MLP neurons of a small language model. Each row is named by its layer, matrix (down: output weights) and neuron, and shows model dimensions 16-271. Each number is 128 + 32 x the weight over its row's rms, rounded and kept within 0 to 255. Numbers have three digits each.
Before each neuron's rows, "raises" lists the tokens whose logits its output raises most directly, leaving later layers aside.

raises: "==", " ==", ")==", "itions", "==="
L4.down410:131084095089114101150224121167090152120130172120121132162109122163116199155143121117166125102194131114091160092159131146139142057122072115137179185112057104149066138124113105161105122147087150160108091169128155131169116121159139070110157094144136126114124060170145143151158161137178097129065167170167140135118166060094126117179137104124145150072131075130058190213113072100135096090150107113108080134120081134149121132123107147119099100151132100114170075081107099097193120141093182181114107134156149116123132144118156137098140123092133157108145126113144128069152168125173147192101148146086113117151056131091107150112107100115128145119203132137113197178139045123179083107133201098138116080114137115139159115132133091122152084142101088137093133154140144121143091129135109

raises: "ons", "ing", "ings", "ling", "ten"
L8.down1293:096148171075097149131121111113133150181144175069155147060220151084137119131124169116079132126075128102132168168105158125123133118129149113101096097085056101138157191140138081121120161131166107142153081076172108122176071128126116129092102182067135140161109093101191177123074124148138158180129139140087165138156142093094132101154135085079126118136091095120125131151101178134117058167122127100161095102108178092093072123121100143182113130190158122103080194140140077121121153116139163121148135166187083131148126089115067119112111086127089108019116069097146120135165109101143139114098171103153180113139107159155141117121184111136137127194106201098140127098103150115139091125162139146153121130170162148133174100174110089129149095143150180144122153096199130110098095206115093

raises: "1", "8", "0", "9", "2"
L4.down147:136110060111062109150164098163141162154111227157135145079151091170123118149125095179145124110107143146126062171150107118117139022207132113111185132156127140118111140143115089126113089132105120113088068109180107178063095147162096147101115123140091075090116137105144205124100116153091125168170057069109155170097137136156128151137081113125115111096153115105105147127089100111125106122107085175139132153107104208127104090163115158079132134088233072149118136168162121171121141168085117137116069158149148107128120127081101172116162123138162093138097114095210134152099139153155139144121127105118030145106080142051078209138116142150132126123108110126109104176127148109140169137117082087104109140139177155105139124094074143087148092125159106151134167127105178163140100136141165

raises: " whom", " which", " whose", "which", "aining"
L8.down673:184108152126184147130108147158143175173084173135129136128152116171131141081138129142136212148118102116167119130163085180153093071131026096112127148135109130157144145111120096171131117104079132115166140117161146180108163130181069130079087093124169138096196166166193106140054170125182116084082181162109136096109081134115156075116062096085119106081205131187129123156148140092083141094095131076144097098102129106103136214157170113130104179149163138155132128161175143098165175102107056098109051107130074104135100140130155147139175145138194129128145164129192114136152071092109123132127137142142119172105138151096161046154172136083091114136112105109120115164116082127125118130155154117141145147134107195107121058156117145141098107132115142146072120102137119136133063112112129

raises: "f", "k", "a", "g", "m"
L11.down46:119145089169143107168173128130135161106154101164111094090121151153144162129099067099151113166099090083086102174117172152120121025133100188093113147161121114149184147087100161114069104135146077118152100120131096112140131129090094083106099100099112116122106172166119137130092133133166132097121104101156142077123168101099109109121097087116107186173134153067126128100126101097168130136145048117104157176088145174092101132146106200059105122141063115094139134089157116140175119185182155145129118113126113127146083174119126116115082133150063149168060139079131136170210133148242074090116126133139128147084091109129120129174154121120133121128137165136130101096057130113133141131154165166127109177118071155126121175139124125182190171153115107104176116095082160191145128132131106

raises: " to", " on", " from", "es", " as"
L11.down496:178118101117111145061104152135177185155146091119121103092109097114181197133072124123073089131075141100122146114159141128128152126144108157099152086176144154110129125085107146167207129168131108153155167104120132103144143128135111115101091153148149116132111146122064142131135150160134201105084137139148146153114160159099120103123168060130125122114123180180079186110160146097122081104114104153129127114098126165191164158119097151083146134104127078134120111143162127086157101141138064131178153192101108068119080179128101132139151122190082091072170125135078090141131130125134141135089039131124090070115120149150048091168118128128144213170107122125171070085068164081135133079170122135201171100146123180129123147108127087162066092149088134172171155157129160122072150188126130

raises: "\".", "\",", "\"", ".\"", "\")"
L4.down466:142126114118060104134109087143148188093120174072148157127171092138116123165150143221060096161131129115146110102118139127099135087183071134109117120144151129137103127117157141173168052098118114142137067098220156200059152119098054139064115126129133128125127141139130177125144078132125196188144103109113118186119157172095130140115114179039145155159192088128109131131124127140099156133132111106144101122109134129136103083137120156076124118086189123093158122175126094146117146168115102105167142143135130122088142070131107146131100162105156096177127108180126120135121186160153127105070149077197073122115088137095134167089143146144101125088100166154061145171095080107189139148144119154117095130101132151111095161175091121085155137115089059140111129190115143129151066135099109

raises: "ed", "ing", "ure", "ures", "les"
L4.down1687:089128091060092147100127133141155101147158195054109096101149138147121080111154100098145160151115122152141163120115147167147128115157058112137162151119085093119124120158098106059125103139153132171129134094133122125215107068120145066105132162141096134087088142172149159145118082172111136140169160170136118114133154069096112184151159086145162120122145159071131171186129118145120135061129111133107108126112204136122100106108148115121149112122153142137132127157117146156173152091166153156092134132140107092126066139099157087133161171144098103112177143147081132208173073106109155132106091094158149097106099124119125094132132176066131126132189182106085137128169137056083081128126110150108092085119108124118167096107139146096170192110118108200170138146098132127103061115147094

raises: " These", " It", " Following", " Despite", "\n"
L8.down22:168105121112105130115088112068169171173101090156142117177116061115110119134059136133162095167193160175105112109171105143129146185116099119085138154138129133168162117123116125096191109102102177156167078159169126173145122122082097130102155090125135115133136120072142108079124136137135054143109145148150134134131147152128088143055159121200124099084168103149110158146110163150109164172145170136096119051101113137178192127118209101138123146085174107120109164160107124111100102205170157157171121076166133121120156106126172108102121073108153137152126127180155156112088081117139167178095143109222080129108113102129104096080080148114095114140114137137115139130103140136090099103121203082088126160121100147105093145139117173105124181091099106119122124178085139131136147194102139

raises: " which", " whom", " and", "which", " who"
L11.down915:100089132152118098157189117100115168160160182139156014133113131173127119163140160087085155140114115114135127131146073144094103159164075139133101145159094144048133114158140199141163093130126136110096139143141153159173118140132120186078139100108130139149059142160120082152158152099124186145089143097143128145160127144107141154120043100154136149089131122190115095145122158104097196116107142096100098072151119175110127153121152156099142150065113127091098100108101136145141101109162102141087144125096094137067158150155103137192160128152112128076085102104132101111154115127140047104098165161164102181156100062157108156146134140147115197128165093159084138111159189110092095109129125095186169160138113166146125157119126120128104164091138131147156098141120157093171132153095196

raises: ")==", "==", " ==", "===", " ==="
L4.down270:134042125176104135154177075158097115109111104105121160100131157137152114154150137096073165144089169134147079173109109173039120053153163109104180151167072071096114160145172124098099134134104134128139111119113118121155132097132168083148115181146126175152120098135158134130096106149167113142112188188157180168135111119146126154184133078103150143129221131197119135184144122083128115121095123106110147139127131179143099066116138133109069077137131076128215100031113146089153071112138168100097162106111127087157085130111148151139131092126154166066100153113182115109098106131140167156155121117130137116138083138142107129169136120100172171058181155181096161138077065112130099128153108112198110105098103155103149038104098113109166099118131128107122195124127121134124129093100107

raises: "u", "une", "ug", "uk", "ou"
L11.down1293:219126182145105133094150103147126124160073087101130127060065128128128169134131161186112098075089081110120114092142172116150085089041115149151164128136095185159114118170091129093105149128115106174178115153098171155173096126142132174136062139140121100111135147097144164107107112093116163142097196152171125148093114054104184165114134096124150115107169121114130114117109160156131188136099049200159085136098150145150162125112152135144107091092110128166102137059188100126158185106126126153134148096116200078128149138119102151134138140176181137172077175117083114119127151121151112130167103128167144168134163132084109149117125126157165102100171094112121133172075133078132125187109097043149136118103078119163098120132125155106099150114139168137113096069152103115144121120061114

raises: ").", ");", "),", ")", " purposes"
L8.down772:173108110174166118133164113092090053135138093139168069133093084100130112111149063141097135106101132082135144130085111141070193151111153150168100147124156099154130110151110115084081121130089141103069161116139101069067103115160070165099152112106128098121161132111066100147131129101130105057151143116133148125089097096103116115079096112120145212163136099114127089122129125137123175118146133134147141151154126135140089162143140088088148159116109164162151144128107140118069105160105171132130107145160151157111162129096203113111102127110147089175177157146156173153139137173135172097112170161128134145092129167127168113171145112171117109097075131223151104122159125109112136197128101138134077164136170135148162131145126146157159080091126081207177134162151148156122163072164201

raises: ").", "\").", ")", ");", "),"
L8.down1454:176153085121152156104114126076068129117088070112210106134129085111125131105129076163076159109102149091122124128111157104055171084111094169133152131139100106137124160162108077152071147136111099070097122138146104101130082121141056166090137107141165060154156098175143141156142090108135133113110105143125167145128118100121112104122135149149107186132133177064114166086122138108102114182167119100189130098126150186142140128118176117132112109121068061174072114136133056119104093152129168104111076096147134116136087099103181113090123114153146120148168163162170141144128144118164151137165136142138122165110125155097201142216191074144111124104077125216171133117107041136159077174141104170137070168152115143157144161154076154111138060125100139136158130142138097143164174101155182

raises: "0", "com", "9", "8", "1"
L11.down652:170124136084137072103166096171066154172205091143081120109104158133150098124175088152091133198114117169113060116133069109151146091158176106111138100168133180097160108121132144172088118179161170109143104107100144156123144228122149191122139113189103101092151090122140107146071126118103086111132135165144193131139158123099164118114171125168165125109113121142109134122155121121137132116111126165118185123156131123151128085165109066170054106135135156071117102139132133126123148255106103100147150180148153129108091176137069139121138085164175126123097122134150127132142131138132110130105107128169141141072109081101088096084045183138112157132086144158088074157116142154119090103086135113157155100119141166113137127123117107197123102158135141149128109133063098137112155167139101

raises: "s", "a", "g", "i", "r"
L11.down835:163119124103136124107161153115168170159232094133106106123141135151187165097096114141073090114120120071095158145129103130120099102133127143137119163187138137175129155059092171128120063120141179128147100149113092172122062162151110097147090117075135137165109195152107129187138172153147171089081154138081160135142157083063112093116113160126125136191143118130132117116159115148129107172097126115212107103113124091119107102136088161099123128109089127124098124168160122151139128173129160190178139108123082172153140082107133090154151094153092110162083156101143148154155119117158108135121123171160087142119102113180103114150126157138152064176080202163136082131134145138129151126170096104147113203110136170080075195112161079136115127109072138141149118146078175161115150174106142

raises: "s", "ards", "ard", "ers", "aches"
L11.down749:088150095114127089161170134129174083119111110081182054135191081093124141141134117112160127119078120143135061170055126135169142123116116113049145139141110100145154094137130136164141117181092085186095126092101148101134108141119098174105123189100132049130106141106095141172102144133123143131181125084128163159122120164185180207135104149146133148079137115087143204159102118125198131075125050145171089079123083145139119122123130178109156142092071153141092125125140118132137175130162131116117172128107135091125115103153120109094152097175150192126112091130073106205139084136141100097133164126126151094163147119083144088159080132217178147112102110104143127199100171147133143133111101144146092079082115105095171132124183111150098075117165137155119120141087143124115112095102159

raises: "5", "3", " fifteen", " Two", "6"
L11.down1793:106143124160119140107203149061145153157117163084112115129137165089135119106108116137067103129149133141110160098145103168132056093148121165136121140121166110149164138159104105108065129068159140079137164109138130098130168106123130130131134182174106107080100132181134103167159206135135125117122141165166148119105156116116184152178105134171160161061126165186116116108115122131123072217126150189188070156064105089127099140143120125169092107120129152110120129114156156171157103158151134089133192175111099163111116185190128153137130106117086145105156108088182135109104114106153088130101088121117125162134120076093070111082203119150137146160090135140109140182128096128121096088103114130185106126079150117149110154101157117158123077067093133121121147112113163123115135123168159

raises: " their", " his", " them", " its", " it"
L8.down10:177096158091107147135166132194146096125205133096098118101095101145169176090165167107144100093063137065111111174162112140166086142173121168140129176133103141083146118195098139095033114147155189161110106143111060080122077110149131150145180132117059141138150157063127162109142161160104121159112208120122064167148113140113144149166116111086102128157096149110156117179136099161111100079151131128123096213133094119090116135115132196120092203089157101165121169103182135167116136126143139113126163130104140126086097108145136114103145086189100143147174193130125177143183100063187098140129118127117120121142066138122172099061130148111142102184101094149109179162121142129095118110091134114156094104108111169198109127075189146126118126153065116161143183071127174123134102183142094

raises: " ", "1", "5", "3", "4"
L11.down34:176135152119119101196138095111117136089138161034090187147174150132150072132150134146164184134160139160107135101155067151124117119152141176196224181095120118143127121151125064123086175104102130151097119076115170077152106127080232091070153160100137043175138096103115075144156150132156127106111072112173116115102128135165193094128145107146178133150075108121101209084094168139121091090095121134129078097052148130112146175186118156138114126074105188143161099084100120174116092143105111066118121126139128094111124118123127108088109096114166148111092106139136147174174134172139155132145142126101178170102094078138122067131111110159181103144119174110140108178131114162131098145084092086150140156086171154136147089113168117150133129113154185137133133150138104134179107139177102